Part of a small language model's weights.
Size: 15 layers, width 256, vocabulary 1012.
Architecture: LayerNorm before each block, rotary positions, no biases in attention or MLP, untied embeddings.
MLP neurons of a small language model. Each row is named by its layer, matrix (up: input weights) and neuron, and shows model dimensions 0-255. Each number is 500 + 25 x the weight over its row's rms, rounded and kept within 0 to 999. Numbers have three digits each.
After each neuron's rows, "fires on" lists the tokens most often at its 100 highest values on Wikipedia text that the model never trained on.

L7.up782:476501516474504493473527566505456488493525541521492482527517500508492548471518489496523456488486485523509466501549483473509510497479495479474471509481507521513480485496481498490519506475507514477507501505524482455520500519524511490470496499533509479494485450531495494503490528536422501445478570474522495529514487508477462525471521449523472509451511519518514497510463505480561479481481509508472496495507490518469488475488506495523460457467504527515504505528471455501491503523470498526513490535495503489473475480484479464520528515491550548475511522503480502548493516477550489496497486542518496479464494513492484523485475438524545476484517524539505517470494472474509521522505479516523458507484547522503538536493523515525517504504446493466468448509499568532511512519493464
fires on: " ", " ch", "\"", "01", "98"

L2.up103:484500504499444479551461526505481497555457502502429491505485512476459541492496494496489528487517504510481509524522467462554482528482457502504484538510504473507509522511517530544516487455509463526484522441466513472497517470505544516460465516493494557524478436537465491497474483488516524493448519478506502466542493479498515501509499504517491476481506494466508540497512501498520496532535527507433497478477485496456501470508526481508516477509511498452545528481493498466496507492482511500490511504499537536519522507546496517494510509485495502513526485528534464502507462506456483482482493534534508489507471457471519524487525502506511512520466540486521498503490489497490532508510522537476533494441477485506516489490529511483512495541494541499450523455490466553489521494540539
fires on: "s", "te", "duc", "ing", "her"

L6.up745:504470454455544481468480524455512533483485534501507508524507539484517472518443559498473486497473527504524458478492500468515495522504512514506488535520474503523544539507462544490458467500538476479470524484479482519471529499530448487494533528513489513513480493533496452493505487496529503511497475533514499507481508497517492534493494479499483512494510511477518544523523503519521479494512512508498546543507492521505497523430520495469486497489461525538497513490515494541480517508509487493517482493547472542514483480526505525504511488449552495485521497489499505489475503496543480505514482475485478509521482537585487469497488480471495493519509533487533520481497513508495478535504491511505484500516482540459500521497531467480517537571431533459493451474505538478482449508526484
fires on: ",", "rib", " cent", "in"

L12.up292:518510510521531515530499494465470445504508525515509498495513507499520508517470525538516543509500501491517498498510504530460496501507526470525537493448502542486553513527477492474488500513568478510527457505499494508498529497517502483492501486512516501509503489512478497475530477471477532475482509505479486474509487534552537497516523532429461470524533448480504506477469540483451499532479495481484490498544477504510515470522487462440486533487497436481510482508524478539531499502493523509508522523478497495526485554490514478468502492462533546525553437516500543522533490440476528499470453502494485489492463546509545484502465481452522520531482488512511482491522508493466507513489487508512497491521501481505486462490507509502504508537506452516525491463523457487513515518532551
fires on: " ", ".", "ot", "f"

L2.up764:538503490465483483528447462484530458495495467490506483484507475481500543473538492480478499528501523472523526509508496535469449517496487513506500518518508496543523519491479489535474510508485534503514503473523506486457532483468500493503507493451512484482431511496519506473504508475488503507472524501476507519555503503524486419466536473446535535518509482481491538506506504486470483537484473536519518542502462527533498509500510531475535508481513504491546516487470475523524499503497491503495492470493546515528477545496438507526487502493489516520495511522518501481469529475475502526540486475455511463483484496452527474456527551471495503491485522521505550519526456530460480524533480459515545487507556480491506493516522541496514479472516529519523497471504500459482530526529518
fires on: "ff", "out", "as", "w", "pp"

L2.up59:484492499509496485477509465513504480555478481493462490501498513500522508535503522449525499487495491480431473516478505500511496473493486521495533498553521490501475573492486510481496535452506507507460485460486489494460489479517494515517497492495533497558458518477498491499456483537483512520515484537475510500522482477508501438503476521427534547482482539478545493477468503499507470512508527524524490514506508494493499532460465516500503555501523501502501519499529496524513500533495480474509498480452499473533466495529521550479510472510462518491535539502506497473504471475491507503498484498524476491566489538468483496511540504469495505505498509498499531467536512450509527523481508475508523443463532474454505530529516493549483534523486525544523509520526481447497547535500516
fires on: "t", "le", "out", "ft", "able", "ase"

L6.up476:471511516476501495526491523498506526543495545493468540467518498507518524472503483469523487479464500511467530519483473488539508497504462464498474451478530518511476459518501446435487492510478538483533538476538490541528486531502462481509503507511506501486498544515514520516473520502497484557533496518459510499528456512468546477503489526518530482503519489526480525460481484540474480525513524482554537510505518490512477490517517499493470489505517494512537538465540517502471483490491510491515492550452495466556491510513495490479492500493480531493493499473485491500494501480463507536506520525502561471479490460468497523433532496490507484523500456536543457488484530505512465509508515505443468496472535484454482461493476543542463468516511488513484485491522473523505492532512513
fires on: "ar", "á", "ber", "ational", "end", "f"

L7.up952:482486454462494546507473497508498448541476498496471491503508530502458494484501523505447465490471547487523483522541510484516513489491474476524454490492511469511539489505491480543525474490491445511483480503510541516453476504486542524523473512481473433533504514528470552528496505507530523470561520492481504501534471486519537492518504530497538507490509470504525541475513457468515524488460489498511511511481476442496510493493513459486514535484491538462501495486464511527471501516502538469516508515448513465497518546522457523527529488523487513464519518474514511441495495512533473484446492513499485468516478506497490488507506488476496510482482528471491468549489490522490516524476541519523477499507479495461516538494512534501495534466511465492487487458553508493495452516517512
fires on: "\n\n", "|"

L5.up599:508505521497498496494509550502503491524526513514480504500508499503572482522525454470472502481545524484474444477526495514523507528493507529555529475502501492497524501504484444516547546481489509549488530552477512528452535497530514461497477495465461522502485486504508507494510485530479514520482478482441527493531514458469487478477522494516522525504518498499530468489480514487477482439515506513477502512475495433507511460472514457512463516497535488503549520508546491482500529504510502517495465535481508495479479502505479525516432474479465511494517563504527491473499532514539511487505469492506504442503471506491515474493524461473502485488454470499510499483505474488512487500506447478504528480513472475532505528538555461530477495461496499506505503491540494498479544526541508
fires on: "t", "s", "ision", "ft", "out", "ague"

L5.up340:503518505549490527518485474425481488468526438480482454519521488486543539466515511441505508476538511519482482507474503503505497493483491483486479524497507470514478544500464517494473509518539484552500481495490497504493522499485512517483501487515525515505524494509473454508472534498489483487499488471478504523530528511502486514530482496519468468496482486520511528480508456470476460504514513483483499506552480509521521509513521548479463458483524446488522537468522514485514498502511529510484513488503457496489531530479548530465548512505528533556498452514523532450454526494543487534468533485539494521508489475508542530484494479451510492524530500502502514488495535500465508459508509513533483493584494493527532486518501490499517520497457458533472471485503476486482525462475517
fires on: "r", "orn", "er", " ", " w", "or"

L5.up799:540499484533507500505525477479475449518499489508484502487480488497524503487517551526483502501455455509458504442540498480511510489490515487541522457516498503507515490491518486548520490439496503494508489476522535491486513546510474494509514513514455466504477500573519486478509502473487483507554494491518487506497480509490529464475536470482490483496508482494516532480512536509489521467466511510531507505531508508568464515480482514508485522510487488472469478431524478532497526522559504493479496485519507482509508454490503490484517484483484489493504497498547539495505528489511521525436550507520505446517537510529489496523464481463482495547508548480515502512487518511504507526448555488488460469483509493504467546506486465453534463505541523536509486477552520515539493480528517
fires on: "\n\n", "h"

L11.up1003:506501535473497512477524503483512538521540534456489508491490498491547527497510496553474525485486528486514526458466496517524508528494532458513474493505515475478514530488500551486479523497524512510501487488451435492496519495473462460463465549513507485521499485489513504501507478483542472501461511523528507513502499468509489476470485509530483532519490531494501458468538487507450486521515539517513543500522501502523515503500496503466510499484429531481476508494471485502501526510476522438525488501510520514515486481493456522497466533551507541532514514518511539575473490527525472485486484454500511521501468524503520498490487502488480539501547537540521475496474492504502495538469489487549521457461500522474498525540497509502536531543500525452470481562498516492496505460497476
fires on: ",", " of", "way"

L7.up617:526469499449468483536503470482478471544491507484510525517533453542489497488519482474498498490467513500504500509492534491516484507501503485468509472501518467503483522526485485523544469496507498480525455503500551499529496541476517485526505476526476504538478507490501508516490496542497509498542504466454521466524531470545520509525528485488519499465519510472534479483490426476466495492490497489487492501464458475518479532526490444466476491479487537482505507531469484527480477514523493505484528485535523444481512512469480515554446480518507515546501520459500505489496471515503468530525492510537436486489556486495503551563507483530511503504517513476538484494506473510504560482478535525525493495452485474495497524511489531474511548511531525485464487492513542528481462476511482
fires on: "\n\n"

L11.up840:557498525483461504504512482469461477507480507530464487484502542531509466495526489522500487479532498512457509479529480522476518489481500491522500475507491486514502498477488557501493481546504447496491453517507493519468560515528499453486475479512524448497488472523531489482523517484485459533494508457505539519527538521513517519482507508507482476507504499493496496460489504546502480520510480560471519495483480518516501464561526470506492499484475479509485487513516485548471538534514471535544540465531500509481495495500485448508485513506503508515524457530502527546496513465535484510495527488507476486470482507504515487524468494517476503498542480536559493481518478493536499507547420504524493503539503512549455451495435509489531490516509468537483490458522496505503513497520474
fires on: ",", ".", " ", " (", "+", " t"

L7.up342:504490495474550501460488501505552544496505512486469549452489477523493489504533496515512472562486495504504524512513434525460537516471513491514478499507486490526486495510479490476499512571477527499509482517544489510482488545517458508477506501517497492488502539486456515484481520450542451491502504495530517508510532506514508500544499504520504501449505501495491486503451506530498467495526531507512476491499512548475517480496491476500500493473459487485508479479526488497538458521472497503470481516553461509490526501499503515478491537492498501437479472504490521611502479482487479480520553524498518444484502489496517522485440504516445531478496512482493473529537540506542500548475487478504479516491495534487492500510486480477498487490484495507498480527549499462454500488523505
fires on: "i", "ur", "en", " loc", "est"

L3.up255:514515530493500516503485482526517498527480509491488509503440496499521526528454533521464481509492513491459499512478486523480527499520489518500514469494569480517475514496494518513497531550511475484508501481493455494457505491529474472528500501506510460517515493515500495511546527526475524546499469532499507524468508473521512478563582480469499486495502498508483525477495529507511537466505512491516491487532494477496508462483510489481477453495522526520509487534529480502463445480537484513477485542523477476492523501536498494520535480482516546459493495486484458491508473501487512534511505479469533475566530482506504493534431448509483496457520482468528553487489506486491480448474498489534458534516526483530483486505465500478520515530486495519443545520479505528481479549498530
fires on: "ly", "ic", "g", "ater", "re", "e"

L8.up202:470477498485460516530470511542505511480484538521454474500535489501522465488531504528485553470500480492513522472545491481493504513540536516509533480465475484537442461465487471517513463519467459496475510510517478541475522506522509468512489503538520482512503502534494492456523503529455457456497492474479477499501495543517496471497458486492513518510510501539521532535553454522477479466481479483476473513527499538498485465478506465496499507517489537508468496515554503536489492522485507532477551496519505467494532491458500481522511531545514464458496544471526564524487488501512526503484526493480478502469498503457510471533488506513477508485510506485513533504496535489515533464475504481493481494520457467445498545529507467504481513458519529488495490512469465479521520482466496
fires on: " a", " ", " k", "gh", "k", "an"

L12.up666:482539485520465515507451538574528546515500464460489518471483462522496481520516508491478483501560548483532497536493534483490452540478505506497520528486499500538497530517522473510486480484507548514492519481511471527510524503471470464489509515512514516494457488512514514493502464495460525505490473516501485527481505485534525480510469504536504488513482510444518512501544485502544502491496568466472460488537514498470510527528544485506515495490488517494482493469545506469504523432496506514471528502492506495486507523466485463524499453519522483479518543476499461478489507510519478499474466520509521525508479491543486475509532474514443506517484539506514485488495452471464532482486478505477491454506478510537522514511514486467489479486471522550493513465486486514555455524539507
fires on: " l", " L", "m", "on", "ion", "l"

L2.up947:515532518525489492501477475540523450494546519506495450528469490532506530496501480514511485541574527491477446524502495501505496514533513538531487468486516480503504503521542475508517475513543517485494492491533503490488458487480485509538498511484529458510451504498494465470541530494484561507495475495492537459485464459543503500511550529489513532501471475515482529471422476455529517500510478488517490468492497522477499504474481492493461524527526474530531513503541514522474530484468493533501506505513476428492432534523517487543552488500481537485518502528524483500477506495502501477509504501542517492484493503532496516503478506544476491472514505466540490531472478505472513443499520507467480513456506499493485492521468530517507516510489481515461467488446490510497506507499503
fires on: "id", "ag", "ing", "e", "ac", "ater"

L3.up525:553457511488480466521474464491535524472514508471537485497503496521480492538467502482508518469433495492465490506509545522457496483482489493501470545508519461569500506518485507518486476506463521501515499503418493500493495527494498503507536490492528522498506501496487475546486495531517534480503543477489513505534501481544498490540487477510463552514497528539543512519486510490531467517482523528524515485473505475481470539485467501517462490464483532467501482508475531479492511541472494518494482508497488500483516501485506482518498498537523546496484508503487466499485508472519483509478442452528468512481535473507534480479506505456481517543536513469501478576487463451502490476501504486482456531471479490510541472481521488501455511533536465501518514509477453499502539511477533
fires on: " elect", "lect", "io", "–", "old"

L7.up242:509482433507506515527471542499478505494483504486489485455487544542501498517471472476524495515533563508489476494507497489483481469548525517493506495471453515534468511484478488495474483509470518489502504475469520466476462434466525486507504514536536462468460498471512475500574486511490512516497510453521506522523524496499517506494516487545518511490505520492533503500470535499501459488530516483536527535463507494489539522494455537517496495467555500505551497491531518501518473508503557451509442507488533468543497538507490532484511488505518460520446493488482503498512478448515496529486489507511545523503506506513499535493488494472491508478484505488447460507482509544485505487512515532537510464483539513450493504513458491487516511504458473540522537487496519523482518496528484
fires on: "own", "ed", "en"

L5.up254:524497491518541523491483523476490495513498523541543488494499515501458533480476492480500492488475494493503429542501491478493486516478509511544535480465506515534548508529553478529546486468509445489527470483494517498492479524497511515507477527467495484484498492506545511513440509502471515515477492521485518451502454488464523511513483504500499516481498491493516515510456496471480487498450469476523521514525496476542506537537496507492488493473496520514513499514476533481488484540517494493517498487463507517456543552506503501509515528488490512490542484503510482479506508484517544464453515512522449488474502472493465490465466472453466509512492491498500511545499489484545534492510569513558449545515472477472513513474513534482523524518547494517509497475529513450433463512462495
fires on: "\n\n", "on", "ron"

L6.up889:528511489519495495492486441471487533498538515497501541536495509504515514510549470504491519474509510489491477471466489486548461459496505479539532497511502502484442516423521484520478494513512472509521535457498524514482557495494502494502518471477488534520519518472492479497455498545491487501522486494542469515526460543508549494536536545499517490530506515482541538498519485504523490494495505523514500480478474544518529512479480522493459499518502475490448515498487484450493535474519479517518509502496472460486514524442494527520464495551471467484528482517528504549533492532520500490510508509499495506484487542499500502557524453466509459478476458488487486521526467485474511442499475517532455497492493496526507534464551501479493489470483524492539496515462484465516518486495479
fires on: " j", " Aust", "ab", "us", "1"

L8.up374:540532488448461487534482500489496457501460478501519502527499470527507517488543516472499521521504489509508516519473519497458532528518522558473516516462491432486503517489436495491510529516507465492425479461486507509468465488475496544505485506443511513485460537487496447540510496516495463524506501514513521506496532516574469505509494494460465534520486511503496498512520512516530496478525497507529484536526540489485505528483473547504525498508515510503488550459499517528477538485497511519521477533502512518492547514509561513495487519476511526461523527484474496507488471503533510502488492492481485495525469482498499563477500486510499512527545507523482487486438475468490490504516474526514462497489489494441494493473511481529484524490518483517498506463532526464474481490536452
fires on: " of", "or", "ap", "b", " and", "ore"

L7.up421:530486491525490505516505498487510491468502537530479469498538492523495468493501523512527489527510485483492512538503504554474478512448515516525528491482528515513493510537529516508532555527490524510474502498502516507475479513465523469547483502527513493539508468510519498500483503497480523490522457511526496513465470523539522497490470458527491515457457494505460465478471463507520506543537493495487512484493530416532482505450513497548487527522519519503506461519470495513466492504471461440514494520494534500505524505481512516520459511503562481489443503451477494484524535514508511453548512527479482564488489430480473499483538530460518501499473481472484497462455514473487537491485494511477519548484519504524515507521519490500491511472492505492521478541507520522485486493452524
fires on: "ing", "ated", "ed", "re"

L8.up360:525520509465501478521458515527470484462464559509498514478487498498502512492477490477497488536529560482459502495520523523500535517478579564517504525488477503512502563471472456482521483502468482452555511483483525506520502514504529511517492499538490521466492528446530528455514482505500489538492491529497507474491503484481535468481492531490502475484460545535529463487487546489513497495515473472478545511493485476504515499517460503512518517471485494504549560467529504492516491525508529472487518485473521507503505467496459475519502521526537493500502515477484513465493512530529528545459538524477549555519472484492498464515500499474473486496453458489508449513479511502502500483491497520482469502454505504449504494507502498494507490491484444472521505491513481508517527465466498
fires on: "ed", "own", "ant", "ent"

L6.up687:508526498467480525508495451467504490530498473501514511455492517514537541510475494512455484511509494504525479491510527464467539523524479498504514514541502499508514522538540491451482495492473531509526474503460494456502468496529493512519540484464501485496561547523506475505483492464507487477527469458520533499535507477532503506471553510545469508508505479466528455531477511460510500517465533478454490507545508502510492501475514405506515496543473499515532514455549504499491511447543497493511484515492461508479496530475493477537488495514525534498535533481494508479477498486494506538480511525497496469502532529533494455461499472513507512508487475482499477537496447496464525503505519538475445480536489497468475497497521460487507502474481562511503515513504485490484509504531527
fires on: "ed", "or", "–", "h", "m"

L5.up441:504529496540497490509546530453517517502509504508489502506506483506513461506517465462490490499475522507447519509483552466496475504467521509477486500471510479531472504492513458491488529486514513520514511497521480477480506537516489507471527480525558486493510526514514459475485490495460467476484493476474483497484482510528469495495457499525469527479496500523494479484464452478507461463525485511489473553518515486456500501445514541480494507522515471501518500506543491544520461484499482458487505509567491499482543505492489546529507480460513537519495525516518488509503487434527548487474536477451507500480522506501455470478555499470455444552525510502486518544496518500540499441504500537504507485493508507528542532482510494546518516540520499466459471481471496478525507507501477
fires on: "or", "ome", "ame", "al", "r"

L2.up580:528487484520504530540495530446473515517436533541436514481496465511502514501497522477468475487497503495488493542512508507496534480470526471512504495512535496477502493510521490538514524524512476452508481460492514500483522516473468498521564538526493540475475518484516501505533537484470466475518509545453484522463478486452505522517456492471494478475482475454521491487458482503501463500472469506495511460516508504517484560528481519458507542519512539498519517510445527503519464566515502508539461539455545543482512501479527465494512496522477508483506484493512473490501520478498514483461512499497497477476548517499458526480495473530463490492516537526499512552454507494473487508510524552526497504505480496514500511520540505488484508508506461523523509491535461482519491480506491
fires on: "on", "ron", "urn", "use", " year", "le"

L12.up634:494478502462519481533505459487494505515551506468473521479503466531511503533447509505498473474480507507485501470525489512510504497463466499504472495472499463512451529533501503540488453511502485456526495443488534526449566495533517467516515463505525500544509489539516519504479508464542469473479476524480498514501550479509501519479507453491507501492497488460474535475448508478491534516485491465486516480515542471510533484505464508486492491527508458494496499479468496500565544495504459506470499533481544480515510499530514468538572522499498466546501494543489449499461495499462533430478526462516497514517507525528496497531522481496503527498496526517507526470529508468474493504490486514523519485497517499501500515502520498532507531523508480527507484519461474516522508477445505
fires on: "-", " U", " in", " ", "S", " un"

L5.up505:480532469489515461515499520522475534462497485504507478485516540523513526456499463434504495520522535501506500514490469538470451528449519515511485500499468529530546457516503513493502522513486539465516469514536502518545514550540461489525529503507520496499501531489526440504494503491488515552497514502482502489519534497507471509461513527510480525445507491521499513465496474479499485519500545511534521508504472503469505511500447450538494478525451499494526474505508515483491536491472506493443508498535460484558467437497528495523488496497516503534495482506540480540513495506492491472442549520494515480452492491519517505504489526510470440482469491479489455490532532471558466482492514514481486530476460502496504485476477518480530511488485517492493484488521499528509499491506527
fires on: "u", "om", "ur", "el", "n", "i"

L12.up71:497482487449513488457496489521478492534523513520511476479547504485468476499552524522515512500502486519461510540515486523464520532441481516524518480463489500546521533482512491525484511521509502453505510508510527478519533481508447523486479483516480507467455491506516536536541479467512494466568512490498492491502496465495486523478497446495468486440531485535489511542498559463510472522527503451470497432477509521444471542507550466492523512493499496514528483491506475494496468500458511521467551529511491496500564520517507469524494527525523532483540518476530511512508522476514507507491501500457479485482513458480521459504506498470506509470494527508498485462488483515517521523512485445481473493525481531495532484504504503536502490515507454515509514467481507502491534486529474
fires on: " ", " al", "-", "4", "9", "5"

L6.up921:546454482520464479535534558535558493527499550534513466513483515532477541497506511489494484490513429507491472515488494529515472520537552539479509526506507485495507499459500513466510494463507512483469517528541506530517460489482521497496482488526505515504460480524453457483505507527495481493457449513506498489440507525515502481510477495482545526495491521514492510475481493537475494517471489461539452528489477506533482470487479538481475490494488540502491514511496542504494516485465511487482516509531490488488509499456479482505520474522516431552492519482479537506516521468487515468494518462538460476515494512488477532492514537512450486506531482511507508479489520531518489468492469484530491507442500512482535525523520474494494504512508530484483485471532529472495472479505568
fires on: "ag", "or", "%", "ation", "opul", "pp"

L11.up647:498489498504491469485479531489514526518520472511505542504516475506477472517491481496482519456513517452525489480537517540479532583486482449523520487555487517583501494504501533547467488496477543482498531464491534494514553481482486480528487517482517452497512466524501547441512476456502553519511453485535508508507520503497500520515483515518474490522498520493499502447513517464500490459512513484501509474517511511500477520481540517497535494501478490497530506502488531463502516492511496502498494468487509489478493466505483530491475474494516464531448512489527533467524511535535480488497522497501516451466501490525492501481486506536474484478541499460500528549492472503497505500506508482544459479486468511515519467496548460430500483480492500509516495473524491446513479469473547
fires on: " L", " l", "L", "ill"

L11.up541:513503483493458503492482439517509472498529520477531490528492479483518454488489517520515489500441501516451459512522510485508518529500503519440496529547500488512484539475478474499482505519429506465492464475525498469499497462499503533497493486495473493493520560512440491522548492503462506484509502494495505512514512513460531488510460507492450526500536489514485491524495547526492492485478471510560485537553485477475487464484494471451517529470477462503480524479476498486521530477488519534500500510518498494481513479502484487536495551551465536488461507539523511496466484561497501518502490538492518501517502510503483487537488512523490481524531532512518500483500491442535519473537491538445481473487502490513488503485495471550480499526468498501457486449522468487482478494535477
fires on: " in", " and", " was", " of", "il", "ly"

L3.up464:474444526488515519490476494540487466525490458486464481502484496492461515551500517505487476510532524509494470491469524487473500525548483484520476512506517501497492530559548534553482473505514484448512473499517505521521519492506516498519506468488506546477497486507517475479528516493486490461508487501486514519454526493507474486526554471516523570537501480478458464485523534487518487470455505479483474522525457468527525465462519477488539478508460513537512444517441526479526492508539496502473536483473482478532518483513566538513521513520506504450484464466517496466473477502475526558494483493528487487492543498541543513476471477500492502492522480500523512508506534498542475511507540530484491509495532507466488480528494482471511500529483509485488521492526482486515483469503505
fires on: "ed", "ious", "ing", "ard", " of"

L11.up557:535489506465486494491500512506468445549533478478495504479513464506475475542492515507499468497490507516501475473557461499483509457504496468497463519423504490540480484498493513498499482498533536477484572497514508529495479514548508465446530481447522498530490483500498496526519524486531515492536511511511502500466495499467538512486518532535509530512500502497494547503546528480486469511532499514458462486485481489483477492495524465523504462512497473504545543482491485499516507531480480516500518492474500459482492502492517500543543505501482506488511472511477511537456470516525524487502504494487538539456534472507459479521517481453504514471509543560519519499522460501519499508483496482512528501502465491521499521492523540517506508535462452468453509452458540498525511492550469
fires on: " "

L3.up541:496484499496491534470508506499530456516486502490482518507503494481491509454499514482519511476502487461487521543533444542501436499473472491507497484495525537492513505444521499490484515521499529542534509454502520508540467484565495470446491499479499489527499457499524488444478570508499509548495558473466489561495537510498486475515505519466472487498489484487519506476510478524562459524528488526484506474485518458504483511491507481474475497503500514496516526502486482517507486555467505495499544493503536481504494508525507505503485510443507511517535511463530452482455480515509482467495475471472532482536477482507514472484527508505457508562500513494497522471527516490531530501507471520445530506490518495450526524529505524497504463542474534499532515497464495518500525489529486
fires on: "s", "el", "ing", "ations", "ation", "hip"

L6.up997:502493501481499498469463537510487497507477475514474525528484468532540505490542514497487519507488495461480492530486511480504513473505538494503510478497469473536547535507528502517502494520501518509522495509499518472482508529529489511507495551484542492497462479474509471432494498493492468498511477546481494527501556519469545470528512441467503487478459513534485514461479494471466560526475501508510506477504496506525470481548501540518503536512482492465527456494492556511476498495532505499511491498523515489511428496435478499481524488495519524458507556439503524492501495500493547527520507525518504488460524474481497523521486498465483488529479533483479500549496510549511496537463537489451501517475509489512487484478501508465537502492481533514490484489523473523528436545511534
fires on: "\n\n"

L12.up813:492467463541511480513517490489532478494477500525511494539484423489555457533537548502457478513530514540540500538452512492496519503466506505501486498553520485540513495470467502482511483465499492481504474472495494510517504506478470465557498477496512448506499462497506469452465496496491514470471518509492497497493427491515492519487479499513516506479556534503454514490470484511494536492525497531518533518501486462500468500528463528470506520529491472476488480479496490504521504510545530523461485520480492482460518517489462520545485525508488488488503476491450493500491497498538489529515481486491482510501503513535504493531479505473516456503500535506542508514477477530505541495462465487527515502508451524530492511445541538528515479525458496519515498496490501469504469429474531
fires on: " of", " f", " in", " with", " at", "ed"

L6.up335:485478470484505512466493513515525506489499496518524496470434465483505493483532514487492495516458566501494502491521522498476451509455460508501500503547491499507467521516510483490507488457528496509536532488490490496508529464516512458480496481486518505555471479487507473518469481466494486492519526501447517477543462564524483504520471525465481533504513471483448487483472478505494541553535474473519488488501477514523535484440479501479490498488480524502487510550510495459506531478540488500526477455529491509526524533532483462525490485527481454523492505541546497506506513529487513484537480498487489476444477502467486496539457518485500484508482507534503542493507483499449483539512511490472523498539456477489547489487523514490517513522511556510526486481479499513479552459511489
fires on: "is", "w", "um", "as", "us", "st"

L7.up364:493475498519521499512505486479532553484502471454491474521464494484549490518523433531506485453503477517502516489519466495505523525454515479491474504460501492473481550503497511501495523509490529517533531502490530499495518489481466445537504532506504457486488494469514516503502513488524514518536494454526478494477480531513459479520473496500467493512508466503458471483529554484539474484503474516495498506481457462528473518475513503548511528484502539498518548515459492483523529509481525471549505545502535516533537539508523496494542523486530454539497521502486497484481476506517501496520512472495466468493461501463454505466481513487543486515522491459485533426480521490492507503505522532526497545525541459542448493540499505540502494515487507485522486515491487520538514535492495
fires on: "ed", " and", "ly", "ated", "er"

L6.up591:511478467493483513495455519519490506502483476500498539479499443512500525513505514495503507508431482497509493433488499520476462473536510497481507485505474518521519492505482468518461496495528512465498521503512526507455546507496487442509476466522492470522488519507482491521460534513518527501512526495479469471483532487486485496563543502522507462531474474496484474538562468501484577481509458511482512527520478499512528499497517494481473452462518518470506524461523492510469468480545510500492505470493493488517509442459486469500518473478495519515518477531479515486543503499507496581463521494512535497513515534521482497551529479556505507496480521499439517539511517468494472510475526495518523477497466489480529494527491495490517502544501492501530489504522541523512563490496491
fires on: "c", "p", "is", "an", "k", " "

L2.up834:469458500497510508500458506504462494452506496486512514494431497535493445517503544504471514521506514505510515458497508519488470471510511468480493462463461515467513517516531489478521526528510506453498490476499478501518536477529523470488527485512475474504545507525525479454486482480512516471512470499486472471512490498534484469512516498473582533502504533478486469521502514457510506560543546476460511509510502511501495523530504497489531499502507480478456493480509498522532493590500512505525457497489497475498510484482497466527493496528528499524534516488464520528541505511469516499519462485491485453491558451501490510492509470524507472497501469514493523485524493545514509518504527504459423486469496502517507507515505534510485552522529446464491527540512503501481519490527493
fires on: "os", "ated", "ill", "ost"

L6.up279:518467503477496503562489488526483484509506516511495544481508516458531525471511464507516532504501503541472478441471511504533474489493533470489495472501519472544472516514487455495520546499482561490562473446458486515473511472493491484521441556531463497534482496458521509480503528537517496440536538503502528473494503517460525509499520531533503470436520532512512487508509536487473483509509490491504551502533516481504539471519493520537462510507490472504513519492532506490476528496510530489494504499543520516503511499492503533506499508491482530454512479501517485506517514522485494508454503510457458499457525437459507520475541517491467501487505501480536488539518513511492528494482514484446483529535471511490486513482486484510498451488505492503496514553516525462500487492477526
fires on: "d", "1", "ar", "end", "s", "n"

L5.up274:514542502508468506484515484492498495529526547539528539474502493471526516462503527473483459529569513487457493463493535493485442506487515479520525553573479521478466492496511540506500541483548509524506501495525549467473520514521485514494531464512485495501482505465459495540484511528460468510506534497523528515534487467515543477468553489511500516442543487516491479517518512517496509501471520494492515518494524513494491484462466479529498478519519474524538509473505473493494486455531525496520480540486486472476468489492491481530474444462480504513525502466508497502514491537481486495493472519512472478487490498490467471452531513471515429492506476481506531513509445484523509528480512486510485468509519464532492485468511474539500513474498491500497494489462515480551522492522529
fires on: "em", "ce", "ab", "1", " which", "est"

L12.up166:492449497471493508508477489542485510535536520480510586482467527478479481453504525501484514479508477520492518454493518547502482477517472454539479492485472505513528478466496483525516526475493485475484499450504495529479482515514482492514527521483528529520532512517497479511486438483513457484511515440546474456508486545492495468498502499500494522461518428480500472522543499485509474511471471480456516488501483507489530472499498493476514492499507514502494492443509496543453521539556538498487483485549509489491515488478488497485492459511493534469503519525524515507495477520520489517471523481501526518524527454494513492573522503515548535486499540474506496516483462497518538527475497522514538454516450488518536513505515458495481514470500525512512481483527503478499484464523501
fires on: " a", " ", "p", "em", "r", " M"